config.yaml
num_hidden_layers: 11
hidden_size: 448
num_attention_heads: 7
num_key_value_heads: 7
head_dim: 64
intermediate_size: 1216
vocab_size: 16384
hidden_act: "swiglu"
norm: "rmsnorm"
norm_place: "pre"
norm_eps: 1e-06
positions: "rope"
rope_theta: 500000.0
rope_fraction: 1.0
qk_norm: false
attn_scale: 0.125
bias: "none"
tie_word_embeddings: false
parallel_block: false
init: "uniform"
init_std_qkv: 0.0252
init_std_o: 0.00537
init_std_up: 0.0252
init_std_down: 0.00537
optimizer: "adamw"
learning_rate: 0.000668
lr_mult_qkv: 0.4
lr_mult_up: 1.41
beta1: 0.95
beta2: 0.95
lr_head: 0.0052
max_grad_norm: 1.0
warmup_steps: 257
schedule: "wsd"
decay_fraction: 0.608
decay_shape: "linear"
final_lr_fraction: 0.1
batch_tokens: 32768
max_seq_len: 1024
doc_mask: true
train_tokens: 321800000
max_steps: 9821
dataset: "wikipedia_en"
MLP neurons of a small language model. Each row is named by its layer, matrix (gate and up: input weights) and neuron, and shows model dimensions 181-244. Each number is 200 + 20 x the weight over its row's rms, rounded and kept within 0 to 999. A neuron's up and down rows have the sign that makes its largest values positive.
A block is one neuron, or neurons of one layer that tend to fire together. After each block is what it responds to, as a language model described it from the Wikipedia text at the highest values.

L5.gate20,257,193,219,214,233,205,170,209,182,223,220,221,255,207,166,174,185,205,206,210,218,189,191,190,205,163,220,189,197,213,189,171,190,215,194,254,195,178,186,165,189,217,199,187,188,159,221,222,236,226,191,217,208,220,168,213,153,208,213,176,223,212,179,193
L5.up20,261,204,166,200,184,174,185,239,188,171,208,237,172,198,165,186,200,208,187,209,219,233,195,206,183,211,196,172,200,210,177,160,197,221,180,206,180,214,214,189,218,201,187,207,181,177,210,220,161,209,250,221,194,176,199,207,226,195,239,181,189,196,206,206
L5.gate187,183,196,231,192,204,167,226,194,211,226,187,209,227,212,176,157,226,205,200,210,182,178,218,191,193,227,204,188,213,211,202,186,215,176,191,228,211,184,183,168,180,191,164,198,232,214,222,225,181,237,185,206,162,205,217,231,202,218,220,200,188,195,187,170
L5.up187,206,210,183,209,210,190,206,183,231,207,227,173,214,207,196,192,203,188,187,162,175,198,243,204,186,197,204,164,191,222,226,198,175,191,186,220,209,193,187,174,191,213,184,236,182,185,201,203,173,194,204,203,176,186,247,221,239,164,219,209,187,226,178,228
L5.gate389,234,210,197,189,224,177,199,176,202,230,182,213,200,186,228,223,206,188,212,195,223,200,211,197,202,178,195,203,184,216,223,176,190,190,195,225,193,186,195,200,200,199,181,241,187,207,195,242,176,182,202,216,203,210,203,208,235,203,166,195,171,202,221,202
L5.up389,201,196,202,202,189,163,216,214,195,200,229,194,179,229,200,159,222,188,196,172,188,189,201,199,213,190,225,226,182,199,224,195,212,190,218,229,219,196,196,208,183,197,223,197,207,210,205,206,186,233,154,227,178,175,179,199,231,197,233,188,205,210,206,189
L5.gate589,210,224,212,226,200,188,176,174,196,187,188,203,200,182,189,202,174,187,169,187,198,188,213,180,182,191,187,196,201,198,193,173,199,219,214,224,182,229,187,174,176,187,223,222,220,228,206,196,219,232,209,230,235,203,179,223,202,217,221,192,162,198,184,235
L5.up589,231,211,230,221,217,201,223,222,235,206,209,231,205,194,177,162,212,253,194,215,217,189,244,202,218,215,231,186,183,200,183,239,215,191,179,196,165,203,181,191,185,204,229,171,193,175,186,191,196,204,226,227,194,212,178,218,206,220,163,182,199,191,230,188
L5.gate946,236,236,217,171,246,185,223,220,210,216,204,213,220,191,219,166,208,221,188,203,192,197,228,188,168,188,170,151,183,210,222,218,196,184,214,196,198,188,176,216,190,196,213,197,181,199,199,178,215,220,174,216,197,196,214,215,205,202,202,222,221,221,226,220
L5.up946,209,235,207,206,239,184,234,233,194,175,194,196,212,198,184,173,220,200,154,214,207,164,179,231,187,200,173,173,184,237,206,194,206,194,200,192,226,166,243,204,170,188,232,236,210,175,214,189,197,217,163,161,192,157,190,191,221,221,169,230,216,211,246,241
L5.gate1075,206,229,206,172,209,167,212,194,164,234,174,232,197,209,179,197,184,236,229,191,200,192,207,187,200,239,225,204,192,214,212,208,222,193,204,208,190,252,171,184,203,210,239,196,216,211,177,227,215,208,185,188,202,188,188,179,183,202,203,212,194,184,193,202
L5.up1075,206,191,201,221,175,218,189,214,218,161,198,187,229,174,201,191,206,194,236,204,212,145,207,200,214,185,200,175,189,169,187,196,227,207,210,192,214,206,206,222,189,208,153,161,228,197,203,190,205,206,238,246,230,229,221,189,193,184,221,190,192,184,218,188
L5.gate1153,195,222,197,187,240,181,201,204,234,184,187,209,177,201,182,183,212,213,192,215,190,182,229,200,176,221,201,165,187,218,233,216,208,174,191,216,201,158,190,194,179,200,198,188,225,248,197,207,220,234,174,220,207,242,212,244,214,199,175,177,206,217,219,187
L5.up1153,188,235,231,219,206,214,206,176,196,196,233,215,221,223,222,230,200,212,199,197,166,163,176,175,186,193,180,188,197,196,205,233,220,184,202,234,193,231,187,230,181,197,220,212,188,163,210,206,249,204,169,209,197,191,183,198,215,177,213,211,211,209,229,222
L5.gate1181,235,194,193,216,224,209,191,220,223,219,193,162,230,229,157,194,182,203,209,193,205,217,195,215,198,173,212,205,162,208,172,181,208,208,207,198,194,225,177,175,219,190,193,193,185,229,197,197,205,188,222,195,202,187,187,214,238,192,196,205,220,204,203,207
L5.up1181,238,210,183,227,209,216,187,167,192,214,214,246,201,181,207,236,184,190,187,194,179,183,209,238,199,187,229,169,190,188,220,190,195,175,207,211,218,191,217,201,195,199,205,245,216,169,209,192,179,200,172,204,211,185,184,183,179,197,197,198,182,188,207,193
Description: Place and destination lead-ins

L3.gate1199,199,206,215,182,191,210,196,216,169,212,225,207,198,187,178,206,204,220,222,209,159,212,163,194,222,177,211,198,215,191,205,200,244,162,186,214,201,191,214,210,176,201,183,219,221,211,188,224,199,217,197,200,187,191,198,199,220,226,175,196,217,197,213,196
L3.up1199,197,187,195,182,195,213,169,193,197,191,153,206,227,185,198,230,191,207,225,198,190,232,192,202,156,193,214,191,198,193,199,207,183,206,192,233,189,196,190,199,212,216,189,224,189,183,162,241,205,165,185,200,207,189,230,208,205,181,203,204,200,206,181,189
Description: Clause-subject pronouns

L5.gate35,179,165,201,198,239,197,232,186,177,230,206,199,225,223,158,204,207,185,221,245,188,216,170,206,198,227,201,186,198,200,198,209,201,224,171,197,216,195,195,182,203,196,221,177,211,214,230,211,193,200,174,168,205,186,214,191,174,193,192,193,205,225,165,179
L5.up35,187,215,195,208,177,204,206,194,196,219,208,204,210,162,201,261,192,159,225,219,232,168,179,222,180,185,212,187,205,192,141,214,190,225,182,232,181,181,176,198,205,201,210,199,213,198,180,223,211,193,184,231,217,175,191,207,203,209,222,184,210,175,206,194
L5.gate66,213,228,194,175,212,174,231,237,212,201,191,209,198,234,183,179,224,235,197,182,227,185,201,176,215,211,195,179,194,172,179,182,195,194,208,193,222,160,186,195,190,210,172,195,199,216,182,177,189,199,191,183,196,207,194,214,195,215,229,227,204,200,212,176
L5.up66,203,167,165,196,198,195,199,211,208,186,221,207,170,133,185,161,207,219,198,228,209,183,244,233,247,212,195,168,218,202,221,221,228,198,195,177,182,209,153,191,202,210,242,230,229,169,213,218,202,206,217,200,179,195,209,190,220,191,220,198,193,202,184,204
L5.gate260,188,224,213,183,204,165,179,199,203,198,227,214,222,228,204,201,230,211,202,233,192,185,171,164,230,206,224,162,199,195,189,195,187,217,241,209,179,173,216,185,196,203,179,180,190,216,161,228,219,244,222,206,175,208,181,191,198,177,201,213,205,193,190,198
L5.up260,206,184,174,237,229,172,198,203,233,206,229,227,200,234,207,191,234,218,236,205,197,199,191,183,237,218,209,195,180,216,227,197,177,202,214,212,193,209,219,219,211,211,213,192,189,203,167,218,219,217,192,227,165,199,168,217,211,198,221,209,180,194,171,238
L5.gate364,198,173,180,219,218,179,198,204,217,190,179,200,171,172,210,197,219,193,173,199,222,218,206,198,199,207,200,205,204,214,159,171,193,217,231,191,192,181,193,199,206,217,173,161,186,210,202,206,189,188,204,223,213,210,188,213,199,201,171,229,219,196,215,196
L5.up364,192,221,135,208,203,180,226,169,187,218,223,240,205,216,212,182,214,177,196,227,189,228,207,184,203,201,196,193,182,197,202,247,205,221,190,203,188,214,165,223,211,200,227,209,201,187,192,179,213,167,172,192,190,213,204,218,166,211,216,220,169,192,206,179
L5.gate531,179,200,192,178,196,183,175,209,220,217,181,185,214,209,184,209,251,163,210,213,214,199,156,194,209,201,230,209,183,185,198,164,210,211,195,203,220,213,195,171,180,172,205,197,201,248,214,214,213,217,205,236,213,184,221,167,200,189,194,171,235,232,213,210
L5.up531,175,215,174,186,205,202,184,163,151,185,216,192,193,207,202,207,215,219,226,204,205,199,189,183,196,232,217,223,195,212,235,219,199,227,212,179,193,194,215,177,177,161,183,223,213,208,220,193,182,210,194,206,173,200,224,217,241,197,245,191,187,215,194,204
L5.gate768,174,218,221,178,221,183,201,230,210,226,196,235,199,201,158,164,218,216,206,183,205,207,140,188,209,222,188,213,199,211,231,200,219,210,235,209,227,213,185,164,215,171,231,212,206,203,211,227,176,200,206,221,214,182,151,198,184,196,200,207,173,167,161,194
L5.up768,174,188,182,227,227,165,198,204,182,230,230,201,210,203,163,191,230,253,188,222,194,195,167,198,197,224,193,195,182,200,186,175,198,180,205,200,217,212,212,192,218,216,215,208,227,193,244,225,176,211,214,185,170,197,200,182,184,200,222,210,179,169,185,221
L5.gate852,251,191,201,186,178,186,211,220,182,200,199,202,219,193,224,218,246,183,211,204,230,183,187,225,206,205,201,160,194,209,192,184,194,221,197,163,174,201,225,174,208,226,205,171,230,206,198,208,233,211,200,212,197,231,204,201,161,212,190,196,191,236,212,169
L5.up852,192,162,205,196,194,185,221,150,185,190,217,171,221,153,224,177,177,224,177,219,233,204,203,204,227,183,183,193,218,177,217,233,219,232,226,203,203,173,201,197,207,204,199,192,168,195,182,178,192,182,233,207,230,224,205,200,220,217,242,189,217,176,216,205
L5.gate900,184,217,218,192,225,199,217,191,183,221,221,205,209,190,155,154,211,195,211,203,228,181,217,180,219,226,186,165,199,207,204,186,206,161,203,202,191,191,214,193,207,171,204,166,217,195,251,216,207,186,206,205,174,184,203,190,157,197,216,192,213,225,232,190
L5.up900,203,204,188,227,201,199,203,184,218,219,248,213,189,208,219,210,216,204,186,222,169,200,211,214,177,232,206,228,202,195,185,163,206,229,226,150,190,185,201,196,199,205,200,220,196,217,196,209,193,221,193,199,205,173,172,201,225,185,192,216,206,171,210,198
Description: Additive connective "as well"

L3.gate976,190,229,197,181,192,200,191,202,226,202,180,227,240,208,209,200,230,197,217,176,215,161,154,222,207,163,192,202,205,205,213,179,210,201,184,185,161,174,226,184,203,183,213,219,246,229,224,195,166,202,180,197,195,191,149,216,211,192,176,219,169,214,198,221
L3.up976,217,212,200,185,206,176,182,185,232,236,215,212,206,192,187,223,225,222,206,220,207,171,179,196,189,226,195,186,212,192,175,172,177,183,212,202,202,206,188,206,202,216,192,208,230,214,211,212,222,195,191,193,169,187,210,229,171,197,183,206,224,183,203,191
Description: Word-initial "v" fragment

L3.gate692,201,240,202,162,180,175,210,191,173,211,212,203,209,201,205,168,165,223,183,190,192,197,232,207,202,198,180,177,147,217,202,199,201,163,199,196,179,195,191,175,196,215,209,173,190,210,213,239,181,193,197,233,201,218,172,222,224,216,224,183,186,203,222,191
L3.up692,244,212,190,202,189,202,217,203,226,224,177,193,207,170,155,176,190,159,202,172,175,229,233,198,214,219,163,212,198,237,164,196,213,185,205,204,168,184,202,164,179,185,212,198,205,196,222,212,195,200,180,195,214,212,182,194,257,203,193,157,202,228,194,221
Description: Before-place-name slot

L7.gate44,167,184,220,190,211,178,199,201,153,234,203,187,196,178,214,167,218,197,183,190,227,172,172,196,199,192,232,219,181,191,210,205,180,180,165,204,199,199,187,206,202,171,191,200,182,216,201,205,207,209,183,211,193,164,161,203,231,228,226,196,207,190,191,202
L7.up44,221,179,183,231,233,224,198,201,195,206,205,215,193,215,202,180,215,185,194,168,219,214,210,226,200,197,206,165,221,184,195,171,193,206,207,178,177,185,187,192,233,244,176,190,201,198,207,216,190,207,188,207,203,191,181,233,168,192,192,223,214,189,218,166
L7.gate662,186,185,183,160,199,191,201,192,204,230,158,183,216,244,191,187,217,212,174,227,199,165,157,224,211,219,244,197,186,214,188,210,187,225,187,195,180,209,229,161,196,157,185,219,211,246,184,170,170,193,180,180,172,202,179,207,193,223,211,188,216,214,196,181
L7.up662,205,205,202,199,212,161,173,176,187,181,171,210,194,178,176,209,233,179,193,203,197,201,245,193,216,165,174,197,224,176,172,187,232,154,199,193,199,166,187,182,235,191,201,179,194,205,230,181,165,178,235,189,205,162,204,258,196,213,182,217,159,229,193,205
L7.gate723,185,185,191,174,218,174,194,196,179,229,186,233,244,208,178,212,205,199,199,207,166,198,206,221,203,218,173,198,194,226,207,200,208,222,208,205,173,187,193,189,202,200,231,216,221,189,241,186,204,211,145,203,184,183,166,197,196,192,210,192,207,181,213,160
L7.up723,256,189,150,210,214,175,209,222,195,205,244,204,231,204,205,188,186,206,242,202,222,174,196,226,187,179,212,238,212,198,209,198,226,192,178,193,211,198,209,207,195,204,188,211,179,196,191,229,212,215,185,241,201,203,234,254,218,166,207,168,203,235,226,190
L7.gate876,192,235,202,164,218,169,189,190,228,252,182,200,192,215,189,202,203,214,212,194,160,218,211,217,226,229,204,187,229,212,195,243,201,176,199,185,214,201,213,193,220,221,228,202,211,205,261,188,193,190,184,192,184,148,190,189,204,199,226,215,176,200,204,192
L7.up876,213,178,212,182,195,195,177,243,198,200,214,202,174,189,216,193,151,198,181,204,211,175,191,207,209,237,222,210,204,198,155,220,212,196,177,193,217,157,222,179,196,196,203,218,218,212,201,210,169,209,196,213,209,192,204,198,220,224,194,176,201,189,183,194
L7.gate1030,172,230,193,173,208,184,216,191,217,247,233,200,197,223,224,200,223,198,213,207,195,201,203,204,221,216,201,208,168,198,207,194,165,212,218,199,198,204,201,190,172,208,202,178,201,211,180,233,197,224,202,180,218,168,176,203,252,190,167,211,225,187,191,176
L7.up1030,184,196,177,241,216,160,210,228,190,223,217,203,206,173,194,182,194,193,174,218,181,197,190,214,214,214,208,181,184,167,196,155,177,179,203,171,173,178,234,177,192,215,206,205,223,198,188,214,214,200,146,198,186,217,216,246,198,197,219,228,207,190,182,193
L7.gate1069,212,192,197,214,239,163,202,181,164,227,245,217,215,201,186,176,213,184,163,215,220,187,194,208,242,149,224,203,171,188,179,220,204,207,185,209,171,195,207,186,217,206,196,196,218,208,239,254,174,205,203,217,174,198,196,214,199,184,223,178,194,210,223,206
L7.up1069,216,203,195,203,215,195,196,214,198,230,215,224,201,190,213,197,159,196,173,186,245,221,243,173,210,170,214,198,188,187,190,188,203,188,186,205,168,196,202,192,203,192,174,208,189,170,203,193,220,183,222,189,158,181,211,183,213,189,209,217,216,233,204,200
L7.gate1118,198,189,235,199,256,196,179,216,221,205,209,162,199,206,174,198,198,209,217,175,225,201,201,172,194,177,196,178,184,197,208,174,212,229,152,197,190,208,218,188,179,205,172,212,209,230,200,206,199,242,198,179,182,245,157,185,206,208,214,196,182,189,188,206
L7.up1118,201,216,198,212,181,218,210,214,202,188,176,222,178,213,204,217,191,180,202,210,170,218,161,193,213,226,182,205,211,216,192,198,197,190,213,220,203,193,225,207,171,210,180,221,213,196,172,172,196,217,203,174,208,173,195,213,219,217,212,178,181,208,204,195
L7.gate1120,210,185,225,208,207,174,225,180,198,229,224,175,211,208,234,190,174,205,204,214,194,196,146,209,198,188,185,177,184,195,200,211,199,198,154,208,224,176,242,219,185,202,210,187,232,203,200,222,180,203,189,211,207,167,201,230,231,215,201,232,232,201,216,153
L7.up1120,222,177,183,229,168,174,203,163,215,191,181,197,210,208,214,178,216,231,162,227,214,209,199,212,202,205,210,217,191,196,192,184,188,208,216,209,174,206,209,186,230,195,202,205,197,214,194,181,186,204,240,242,197,206,209,187,209,189,182,183,230,229,184,195
Description: Clause-linking conjunctions

L5.gate131,184,188,212,177,189,137,191,195,253,214,202,184,228,228,174,187,202,237,208,163,199,177,185,186,217,205,173,207,188,181,226,202,193,197,187,205,212,188,188,196,227,159,204,222,213,175,172,256,204,215,234,199,169,194,206,196,221,247,188,200,177,218,195,188
L5.up131,180,173,230,186,202,195,228,217,214,204,196,205,184,238,179,200,220,141,238,184,232,185,175,209,171,184,235,198,169,186,239,237,206,194,202,198,209,218,210,199,202,199,205,192,191,198,188,194,215,211,197,229,236,188,215,173,186,215,197,183,216,192,210,179
L5.gate146,187,219,247,195,216,181,186,212,177,223,221,213,189,194,197,163,218,200,220,195,208,193,193,188,177,227,196,205,178,164,175,220,204,221,204,212,223,214,179,194,206,225,215,195,211,229,194,170,192,213,237,230,203,196,203,206,196,214,192,199,201,199,217,229
L5.up146,190,196,204,185,172,201,196,209,185,175,206,214,218,254,188,203,183,207,194,193,233,191,224,199,204,187,215,195,226,189,222,222,207,160,206,247,197,219,183,171,182,199,214,187,191,205,182,203,223,205,190,202,197,200,198,176,183,194,235,210,208,176,194,195
L5.gate261,175,132,233,178,252,192,218,203,219,211,219,217,195,227,203,168,213,223,242,217,210,222,186,199,225,184,197,167,203,191,195,215,178,165,199,185,166,232,216,194,207,183,209,187,206,191,182,203,221,202,215,180,185,207,189,215,237,187,219,185,222,212,207,132
L5.up261,213,197,190,192,157,202,199,218,197,205,178,224,184,194,217,198,200,211,197,196,204,181,188,172,189,184,204,191,224,153,188,175,194,227,226,195,177,213,211,185,190,159,159,206,240,196,197,228,182,193,190,197,216,172,220,192,226,192,163,191,217,195,174,209
L5.gate438,219,202,243,217,202,142,210,222,204,228,180,185,193,219,164,197,218,199,219,211,200,185,174,202,213,191,223,187,195,146,216,211,199,224,191,214,232,205,223,193,220,193,216,199,202,193,207,188,162,195,236,187,215,231,200,186,222,209,184,205,211,224,163,193
L5.up438,202,176,203,196,196,206,226,180,173,223,191,214,197,207,211,187,208,218,225,203,223,218,173,199,214,184,206,238,155,207,202,208,226,194,194,182,172,179,203,183,210,213,214,166,133,190,193,198,180,227,196,208,218,187,195,202,188,200,219,181,185,160,208,230
L5.gate441,219,181,229,167,210,163,190,213,211,217,225,205,212,228,198,163,242,200,208,203,209,187,209,228,224,203,200,212,176,193,202,203,230,193,207,179,212,237,208,169,210,177,185,212,195,209,238,195,197,217,221,178,178,195,188,184,203,207,181,190,228,239,200,205
L5.up441,213,173,218,218,240,188,227,175,182,178,141,199,210,201,201,191,184,185,194,211,207,220,181,197,200,216,199,208,214,221,178,197,210,231,179,224,190,159,216,188,190,161,191,222,185,223,223,207,207,185,235,177,233,195,203,223,196,222,210,173,202,204,213,228
L5.gate563,179,195,199,206,188,148,200,217,213,203,207,246,195,201,190,188,232,234,211,171,217,199,203,229,185,202,195,180,189,216,164,189,202,189,170,186,201,203,199,221,214,201,182,189,210,240,188,242,189,194,180,211,209,177,213,191,193,193,179,204,166,210,204,195
L5.up563,159,226,179,224,241,173,205,223,234,244,193,196,183,204,205,166,200,203,195,218,202,192,200,177,169,235,231,195,224,218,194,175,154,207,200,179,213,203,167,205,190,200,191,186,180,215,170,187,189,213,200,247,207,206,216,162,249,199,201,203,226,210,181,213
L5.gate1015,203,182,219,186,205,173,183,197,227,177,216,212,207,216,162,195,181,204,259,188,200,179,198,204,229,199,168,184,191,197,218,233,192,184,144,209,207,223,186,223,211,188,206,205,229,171,206,213,200,204,219,184,189,222,202,178,177,193,174,184,225,202,203,172
L5.up1015,168,179,196,174,217,172,170,198,204,201,180,193,184,191,221,198,221,155,210,183,206,205,234,230,193,191,216,191,192,179,206,204,225,197,172,208,211,208,216,225,200,210,201,240,208,167,197,199,205,192,204,215,197,158,206,211,209,225,177,205,210,192,185,209
L5.gate1204,168,186,238,195,220,167,193,188,204,226,237,174,236,209,201,178,206,220,182,175,210,191,167,177,183,194,185,213,217,193,208,187,190,202,194,253,203,216,184,178,206,169,206,185,240,177,223,192,223,220,173,200,212,212,228,185,195,203,198,220,211,203,209,203
L5.up1204,212,200,237,209,194,194,198,196,210,204,198,226,197,242,200,171,178,216,223,218,195,198,160,179,178,243,200,175,196,209,184,208,211,222,156,190,217,202,212,232,209,224,167,200,226,183,175,198,151,183,182,176,195,218,214,181,218,200,232,207,198,181,194,199
Description: Post-comma clause continuations

L7.gate231,201,208,230,220,230,177,198,198,189,246,187,221,234,223,199,186,235,170,187,170,199,185,209,195,222,191,175,173,213,179,191,216,226,197,205,207,162,198,163,161,188,201,183,217,192,227,222,198,218,198,208,186,190,196,202,197,238,212,181,230,200,198,239,203
L7.up231,181,229,217,228,199,186,213,220,167,183,229,235,181,209,187,204,191,188,201,159,216,183,214,205,233,182,187,181,193,208,198,234,254,190,166,227,193,209,196,175,205,181,221,193,168,204,183,210,218,210,222,218,170,171,169,193,248,175,188,216,213,239,233,194
L7.gate451,244,188,184,226,230,198,204,214,165,211,180,194,167,187,180,196,221,232,198,198,202,167,196,195,188,165,182,202,207,218,195,194,220,193,214,193,165,190,227,207,222,194,169,199,215,204,213,201,160,180,170,201,214,238,198,200,162,152,209,185,220,197,189,227
L7.up451,189,214,219,207,211,242,184,220,195,177,186,199,193,172,206,198,192,191,241,184,234,246,162,186,232,212,226,198,197,188,214,214,198,210,198,201,225,235,204,210,183,223,174,225,170,245,193,228,166,178,204,237,206,192,224,185,211,208,211,170,175,206,207,195
L7.gate562,209,206,202,198,200,211,154,215,191,234,182,222,218,189,207,202,213,231,202,180,172,195,197,196,205,160,192,182,212,143,219,202,181,223,214,222,195,206,198,189,202,197,202,212,191,193,192,193,158,205,229,230,221,228,224,240,174,183,178,192,182,162,209,215
L7.up562,220,231,181,215,198,193,225,216,171,172,217,199,209,188,209,207,208,225,184,183,238,188,173,194,205,248,196,173,204,184,166,226,212,168,213,230,209,173,207,197,195,216,205,145,225,199,221,226,187,221,206,207,166,220,188,192,194,190,150,198,215,211,173,185
L7.gate565,186,192,227,166,205,179,188,226,188,191,176,192,225,189,190,157,217,200,201,220,191,207,191,206,207,179,194,188,195,176,222,189,205,192,208,204,166,201,219,164,200,209,207,188,177,194,230,197,214,200,180,245,206,219,211,180,177,243,195,226,212,193,191,206
L7.up565,215,206,174,211,203,189,211,188,203,181,251,154,202,203,182,227,186,205,178,233,222,191,196,225,198,186,198,197,176,196,201,183,144,166,242,195,199,223,220,186,199,207,209,205,214,169,168,206,225,178,215,216,206,166,189,191,153,211,219,185,175,204,185,207
L7.gate804,197,206,207,199,247,158,208,208,203,210,214,241,204,207,210,181,181,181,174,177,196,157,204,161,203,194,181,198,169,203,207,189,182,200,208,246,218,190,245,180,201,183,209,181,188,230,229,231,224,193,198,219,214,211,220,221,180,177,223,193,179,216,231,182
L7.up804,222,212,196,227,212,192,213,200,170,197,194,230,207,222,229,229,208,202,206,189,206,221,221,236,256,198,223,175,200,196,204,220,196,176,202,200,211,189,193,190,186,208,190,205,181,186,169,226,177,213,252,238,186,209,189,195,180,159,214,187,228,198,174,210
L7.gate821,213,241,176,195,208,216,195,205,200,216,213,202,220,221,178,205,212,200,195,210,194,169,174,210,204,212,212,169,215,209,195,219,195,200,148,174,202,228,179,191,233,187,194,179,244,160,222,232,195,205,179,186,175,234,205,185,196,219,210,195,184,209,214,183
L7.up821,201,227,169,176,222,198,204,252,181,195,240,193,225,214,204,198,227,168,202,223,220,178,207,152,204,189,186,204,183,213,177,220,206,194,178,188,212,225,178,244,234,177,179,256,216,185,196,188,167,181,208,226,164,199,164,160,211,205,208,191,197,189,221,210
L7.gate1092,194,191,245,163,218,219,180,204,202,220,194,179,224,206,199,209,215,237,207,185,177,187,179,225,205,224,205,187,177,210,189,217,168,196,220,200,226,185,173,173,189,160,178,178,228,210,198,179,168,212,181,210,217,184,200,213,221,204,167,181,214,191,230,181
L7.up1092,200,191,215,216,218,209,182,242,203,194,204,206,228,150,229,243,213,226,198,208,201,194,212,197,194,174,214,199,187,207,197,216,193,175,220,179,228,197,175,206,205,183,213,209,195,216,208,184,190,198,192,202,206,207,199,217,170,193,193,190,162,218,245,193
L7.gate1191,254,218,242,196,189,171,175,213,210,181,200,207,230,219,187,207,218,199,187,187,212,213,241,177,207,202,211,175,222,195,201,195,180,214,187,197,162,194,227,175,225,201,188,148,177,235,184,248,166,229,223,238,190,223,199,181,188,223,166,211,212,222,207,191
L7.up1191,201,173,193,221,247,209,216,172,193,199,202,187,214,175,194,172,163,196,204,190,203,208,193,189,193,191,247,186,188,218,226,225,211,193,206,190,191,212,205,181,182,206,217,174,189,210,197,215,210,232,229,206,207,198,212,228,209,204,187,189,169,166,206,230
Description: Place-name starts and locative words